config.toml
n_layer = 14
d_model = 256
n_head = 4
n_kv_head = 2
head_dim = 64
d_mlp = 832
vocab_size = 2048
activation = "swiglu"
norm = "rmsnorm"
norm_place = "pre"
norm_eps = 1e-05
positions = "rope"
rope_base = 8930.0
rope_fraction = 1.0
qk_norm = false
attn_scale = 0.125
bias = "none"
tie_embeddings = false
parallel_block = false
init = "uniform"
init_std_qkv = 0.0408
init_std_o = 0.0507
init_std_up = 0.0584
init_std_down = 0.0584
optimizer = "muon_variant"
lr = 0.00888
beta1 = 0.95
weight_decay = 0.0
lr_head = 0.0102
grad_clip = 1.0
warmup_steps = 200
schedule = "wsd"
decay_fraction = 1.0
decay_shape = "linear"
final_lr_fraction = 0.05
batch_tokens = 65536
seq_len = 1024
doc_mask = true
z_loss = 1e-05
train_tokens = 258400000
steps = 3943
dataset = "wikipedia_en"
MLP neurons of a small language model. Each row is named by its layer, matrix (gate and up: input weights) and neuron, and shows model dimensions 48-175. Each number is 200 + 30 x the weight over its row's rms, rounded and kept within 0 to 999. A neuron's up and down rows have the sign that makes its largest values positive.
After each neuron's rows, "fires on" lists the tokens most often at its 100 highest values on Wikipedia text that the model never trained on. A number after a token or word is its count.

L7.gate7,169,184,196,213,225,151,203,255,173,191,210,237,179,219,125,234,207,214,216,202,209,205,186,209,213,228,175,223,216,161,143,176,242,193,155,164,199,228,198,184,222,221,183,225,226,191,244,186,239,221,179,190,184,225,199,259,191,193,209,190,188,248,176,206,270,153,186,131,133,214,190,224,227,162,214,185,176,205,183,185,158,237,190,157,236,215,179,230,170,260,171,235,225,247,141,201,268,217,193,214,202,254,202,203,168,238,235,218,215,133,248,204,222,183,221,184,200,216,180,180,190,164,208,219,182,186,182,170
L7.up7,176,191,187,177,148,251,242,173,237,202,173,228,167,166,215,221,138,220,175,235,256,219,170,237,157,200,205,231,176,267,180,206,198,205,188,150,155,144,208,264,216,255,218,152,175,204,182,164,221,203,192,210,126,224,177,278,250,206,219,213,173,207,204,194,188,255,183,163,245,131,196,195,186,179,198,182,213,234,214,184,202,188,150,267,176,150,233,201,238,215,249,188,170,173,205,205,180,195,188,227,172,130,194,273,194,223,208,193,220,171,202,197,229,216,196,245,234,174,216,198,197,207,224,213,225,191,167,218
fires on: "s" 27, "ing" 15, "ed" 13, "n" 7, " make" 6, " show" 4

L11.gate644,185,209,215,219,159,205,172,225,195,167,231,197,240,188,222,217,195,214,237,169,221,240,243,237,194,235,230,193,200,224,185,184,145,188,163,282,188,178,213,226,281,223,194,278,164,165,167,232,226,193,125,174,206,189,203,207,205,191,252,190,203,222,184,188,253,211,201,204,165,272,186,178,205,229,202,211,202,272,192,230,144,201,278,187,217,260,217,194,229,185,171,201,219,176,180,232,184,219,219,167,175,252,169,152,171,200,103,210,195,187,189,219,180,211,202,135,222,123,200,230,189,171,189,158,208,196,237,215
L11.up644,216,209,173,169,172,257,230,177,186,155,208,194,217,190,225,143,175,186,245,213,232,189,171,194,190,170,209,261,191,134,200,210,209,175,198,172,200,213,161,173,189,204,250,234,222,146,189,205,178,211,198,135,163,217,181,255,198,225,175,190,154,236,178,237,188,188,211,193,205,218,207,212,253,254,204,203,251,217,146,197,164,186,199,197,255,214,169,181,188,213,219,172,215,170,131,162,230,247,190,245,185,179,180,302,149,179,208,252,208,221,171,222,205,208,219,239,204,160,220,128,185,178,189,177,172,191,169,162
fires on: " S" 30, "s" 14, " So" 10, " A" 10, " so" 9, "th" 6

L6.gate219,243,204,117,194,230,179,137,196,164,181,151,198,166,253,175,164,180,264,186,199,142,206,216,253,226,210,191,166,209,212,207,178,167,225,265,237,186,178,208,211,201,204,199,167,180,228,211,187,164,220,182,214,212,171,206,211,159,125,214,168,149,206,209,202,192,213,198,196,159,185,233,205,189,209,194,190,220,189,209,266,171,220,183,188,196,209,182,180,209,172,149,233,184,206,225,206,176,230,189,235,227,148,212,215,228,156,144,264,256,235,187,198,226,184,251,215,207,228,182,229,201,170,163,176,202,198,139,140
L6.up219,215,194,162,241,218,207,156,195,182,289,140,184,142,238,228,170,163,219,225,252,216,211,173,187,162,184,208,157,169,198,191,180,213,193,209,184,170,181,175,182,183,241,170,211,214,154,250,181,237,226,219,213,159,179,209,226,207,204,195,220,214,196,181,220,179,256,187,248,201,199,212,273,126,169,227,219,197,226,238,243,175,211,208,210,121,214,172,204,201,210,195,250,188,193,206,180,183,202,247,185,150,233,170,191,196,197,176,197,177,165,202,225,204,197,246,207,250,182,240,254,181,204,162,221,155,180,137,183
fires on: " " 19, "\n" 15, "." 14, " only" 11, "n" 10, "–1" 5

L6.gate656,91,175,224,212,192,235,243,216,194,193,209,206,194,177,171,207,205,198,234,188,204,235,176,244,197,230,232,163,171,159,214,252,178,186,188,265,231,147,201,198,245,200,245,234,236,202,191,183,210,224,214,258,176,170,156,151,227,177,162,230,243,206,192,177,158,162,212,183,219,247,238,158,222,133,184,222,177,124,181,192,251,180,195,245,174,190,191,224,209,223,162,210,222,212,205,213,196,160,192,211,240,245,185,193,179,177,139,212,192,172,205,142,168,200,176,201,191,248,219,164,213,216,239,221,191,216,169,178
L6.up656,204,227,218,223,206,231,189,219,130,205,210,175,165,203,229,257,261,196,220,178,221,190,202,170,181,207,233,187,202,191,233,185,193,198,201,184,168,213,210,241,202,207,184,152,162,182,221,119,234,205,169,153,155,230,261,183,207,203,250,182,152,206,174,160,241,202,246,181,216,200,153,168,243,272,227,175,202,187,190,128,156,194,225,166,201,162,240,171,226,204,200,200,184,239,186,181,234,187,236,230,137,243,197,133,199,222,194,188,180,178,166,207,184,203,253,190,175,184,188,215,191,185,249,213,246,225,176,158
fires on: "s" 31, "n" 10, " S" 10, " T" 8, " (" 6, " |" 6

L7.gate189,192,170,229,193,220,198,128,171,163,230,192,239,220,191,182,202,175,203,241,168,189,250,224,224,224,213,187,219,215,181,237,167,160,253,170,162,199,215,208,202,213,196,222,203,235,244,235,150,186,159,176,192,235,198,177,175,172,235,285,231,235,186,241,198,209,214,196,203,260,162,265,147,199,195,271,170,213,169,167,200,196,200,235,216,201,174,207,158,156,237,205,175,177,219,207,193,208,200,152,205,196,227,219,197,198,242,222,139,205,169,191,190,238,193,131,241,153,179,189,180,187,172,203,207,188,225,173,182
L7.up189,214,228,136,175,266,173,197,239,209,223,166,174,201,173,254,249,198,211,261,189,195,161,198,209,241,234,143,208,211,155,213,174,166,233,210,172,219,207,213,198,200,184,207,197,214,213,198,153,213,185,205,155,266,218,196,194,207,231,177,149,185,198,213,237,224,277,206,175,201,198,187,214,167,232,240,158,147,189,209,182,200,230,155,228,179,196,211,222,163,222,130,202,207,165,183,213,187,202,169,219,203,215,236,199,242,233,193,215,202,174,200,198,221,186,159,219,171,128,211,222,207,202,196,262,196,177,180,186
fires on: "ing" 36, " by" 13, " of" 12, " like" 7, "ide" 5, " with" 4

L4.gate271,154,161,182,194,145,253,156,182,211,231,219,204,220,202,194,132,198,238,259,232,167,170,230,211,195,242,183,237,176,217,208,195,204,222,197,250,227,205,158,176,222,198,247,215,177,265,204,164,229,184,203,201,185,192,220,185,137,193,203,147,219,168,199,186,254,168,214,169,183,244,191,201,199,171,255,249,200,170,197,188,222,186,177,196,216,155,243,225,160,261,214,177,188,252,203,172,222,195,150,145,186,190,153,198,241,177,210,227,264,277,242,177,224,209,226,143,194,165,143,213,182,196,220,224,188,209,187,207
L4.up271,204,233,238,183,214,180,213,156,194,267,202,231,230,212,167,223,223,207,226,183,214,179,202,190,210,207,181,248,258,166,178,195,157,197,207,131,158,164,204,203,135,228,218,258,152,170,222,219,203,240,202,238,217,228,205,157,206,206,152,203,185,207,236,223,197,227,166,237,240,206,173,224,192,220,228,211,196,199,198,268,228,248,175,276,170,216,154,221,155,181,161,275,188,204,218,203,160,186,161,219,225,220,194,211,195,178,183,185,208,198,205,196,258,208,222,206,205,181,215,203,165,197,196,203,173,223,188,185
fires on: ":" 32, "ing" 11, "d" 10, "s" 10, " of" 8

L9.gate28,192,256,250,176,229,206,176,223,164,192,132,139,131,247,240,193,203,187,241,199,230,237,234,205,227,219,238,162,190,171,212,228,136,192,164,232,184,201,177,172,218,242,143,182,207,142,184,200,206,220,225,190,198,203,214,232,196,219,196,138,138,260,190,180,226,187,152,209,203,166,202,199,176,222,244,163,174,170,221,199,245,231,218,150,244,219,184,140,195,224,162,217,228,181,217,272,146,216,171,194,217,206,253,172,235,198,180,202,225,140,185,178,244,187,176,187,175,181,186,177,199,171,162,185,196,195,166,237
L9.up28,204,176,209,183,180,221,188,146,143,217,206,216,216,185,198,212,233,213,227,189,203,203,225,187,202,175,246,185,195,186,202,166,191,233,193,202,168,216,189,216,216,232,184,115,196,209,206,217,190,145,215,195,248,201,150,213,218,171,247,220,198,198,204,210,111,224,240,256,201,158,192,217,210,212,289,174,228,185,236,209,189,190,165,188,170,218,175,210,176,233,176,190,225,228,172,167,167,182,204,167,179,192,228,140,229,183,180,199,235,162,228,201,219,186,224,253,242,185,268,226,178,201,194,182,186,276,165,138
fires on: "–" 36, "/" 11, "–1" 11, " |" 6, "n" 4, " 3" 4

L10.gate627,185,199,117,196,245,167,210,165,173,187,203,216,189,219,187,229,250,176,220,190,247,261,157,161,204,224,198,142,194,195,180,219,152,207,210,259,194,163,222,187,219,199,197,227,207,160,198,191,246,234,213,159,171,215,183,169,177,223,215,224,156,174,187,218,160,180,228,203,178,210,172,181,245,153,238,192,186,243,212,204,189,177,185,175,273,209,249,175,233,183,139,223,192,165,232,253,196,245,233,194,205,234,213,184,174,200,147,199,213,173,187,226,209,194,208,185,241,242,193,198,191,199,206,207,193,205,147,205
L10.up627,197,162,198,177,177,186,223,206,220,175,222,245,137,199,240,167,183,249,235,182,244,194,220,174,183,178,195,98,177,142,142,172,132,238,199,167,225,167,229,170,207,200,229,201,188,126,182,161,244,151,155,186,185,203,202,220,186,220,219,220,182,206,204,195,252,227,234,200,203,155,221,221,238,240,171,191,195,166,217,184,210,217,211,225,217,209,209,222,173,180,195,218,177,190,182,125,200,210,224,224,136,185,191,191,189,193,226,149,230,215,207,199,182,179,206,133,226,193,190,167,196,241,254,184,246,167,153,203
fires on: " S" 94

L11.gate419,189,143,195,232,180,149,182,188,236,221,268,200,190,232,206,230,212,213,196,206,190,180,201,204,169,206,142,252,238,220,202,240,184,167,248,163,182,244,226,183,198,159,169,211,172,190,248,208,247,196,184,246,185,194,264,213,237,148,224,212,189,192,210,176,246,221,227,177,198,204,158,203,235,212,185,226,199,213,236,214,235,191,204,188,177,124,209,259,216,211,189,216,179,190,198,203,243,213,137,232,193,232,175,201,230,231,151,224,200,173,181,224,168,187,203,165,217,172,227,229,182,182,222,216,173,179,185,193
L11.up419,182,186,160,228,171,232,183,201,194,249,207,219,192,139,213,118,209,157,238,230,218,237,146,221,235,169,168,198,167,138,149,177,198,188,211,194,187,168,173,236,205,209,218,213,168,227,180,213,220,185,211,222,186,177,179,239,237,206,192,165,148,221,182,139,211,190,181,259,193,179,208,275,178,163,241,183,211,193,176,231,223,219,212,181,205,179,215,237,179,199,204,206,190,188,153,216,237,226,225,201,167,169,212,214,201,234,235,221,175,189,222,179,184,168,228,227,224,179,151,149,222,192,228,166,207,181,191,181
fires on: "s" 31, " based" 10, "d" 9, "ing" 8, "ers" 6

L7.gate701,176,214,201,209,184,230,171,221,147,129,219,197,195,208,219,200,233,160,204,137,194,191,211,158,210,179,224,210,219,143,164,175,216,171,191,213,181,210,202,191,189,138,198,151,213,240,198,174,204,178,188,186,225,224,167,247,159,224,181,194,233,181,222,195,182,171,205,188,267,241,182,179,183,217,236,182,195,212,215,245,212,180,175,174,168,197,212,161,163,202,256,188,182,255,188,231,179,211,228,223,256,190,186,213,178,240,239,181,181,194,235,243,189,183,173,160,203,167,230,225,192,213,233,161,227,161,102,205
L7.up701,173,236,222,221,157,209,156,190,221,129,166,261,222,228,170,182,219,161,242,120,167,182,172,185,193,214,239,227,224,151,186,256,206,190,188,182,193,228,212,209,224,182,192,167,196,201,221,190,206,164,190,199,189,243,151,220,156,202,217,188,190,193,217,226,156,214,241,207,206,207,174,139,199,213,228,186,192,168,206,203,169,247,240,244,230,280,165,171,197,182,182,212,219,232,226,223,99,183,215,174,173,152,194,213,178,195,246,219,182,209,179,171,247,189,144,149,220,205,247,230,228,180,166,201,216,201,153,140
fires on: " un" 39, " Un" 19, " in" 17, "s" 9

L9.gate815,185,181,189,189,198,212,230,181,177,121,167,247,208,147,206,212,202,179,168,201,200,197,231,174,160,253,182,182,232,207,198,161,229,201,239,179,186,149,195,166,199,188,212,241,199,220,156,178,200,205,208,240,197,176,191,233,187,279,183,207,213,182,192,232,203,231,192,166,231,211,253,189,164,154,148,230,192,247,259,205,179,190,176,257,238,198,207,183,147,195,154,223,200,183,225,180,162,197,160,228,269,197,178,216,190,209,195,170,117,171,263,229,167,157,188,151,214,137,191,188,221,259,202,221,194,210,188,162
L9.up815,175,192,224,210,275,218,191,146,237,162,243,196,148,214,186,228,203,206,219,208,181,243,155,215,204,218,221,230,254,166,133,160,245,192,208,174,204,190,270,205,201,225,201,205,202,232,147,164,171,166,207,141,178,181,208,213,227,260,217,227,234,202,258,188,183,183,292,219,200,207,185,145,190,159,167,193,220,244,195,199,196,188,219,261,219,150,167,180,193,188,214,219,278,303,231,205,173,186,215,269,232,205,210,196,165,216,208,236,192,169,180,217,161,191,168,221,239,251,251,195,202,187,198,156,190,148,196,152
fires on: " dis" 32, " un" 14, "act" 7, "ten" 5, " lo" 5, "s" 5

L9.gate118,214,203,204,171,168,182,159,236,148,221,218,250,188,172,244,158,203,234,203,191,194,187,189,196,176,250,206,163,150,159,195,228,158,248,188,206,203,195,209,158,186,202,212,217,223,248,200,177,158,210,170,174,172,210,164,187,239,258,185,138,219,230,198,246,190,151,224,188,200,169,148,189,189,269,149,227,231,196,224,156,224,243,230,223,170,160,165,213,241,196,163,176,173,197,210,205,249,165,150,170,153,232,198,224,224,208,203,216,191,143,228,212,218,200,122,184,137,162,206,151,213,174,260,231,181,223,173,164
L9.up118,215,267,158,177,163,238,254,204,235,186,182,203,217,224,176,177,212,263,232,127,209,192,208,199,258,171,198,164,231,196,174,219,175,173,186,199,168,168,260,210,196,175,192,147,188,165,211,194,234,165,174,272,156,197,254,240,251,191,201,179,175,230,194,240,191,229,170,147,254,214,238,175,196,244,189,193,192,233,164,160,161,211,191,224,220,173,188,207,238,219,247,172,152,182,188,224,198,179,217,173,219,185,193,238,201,212,254,273,175,193,221,157,212,178,176,261,164,244,192,167,179,215,222,206,207,184,217,211
fires on: "s" 67, "es" 10, "ing" 4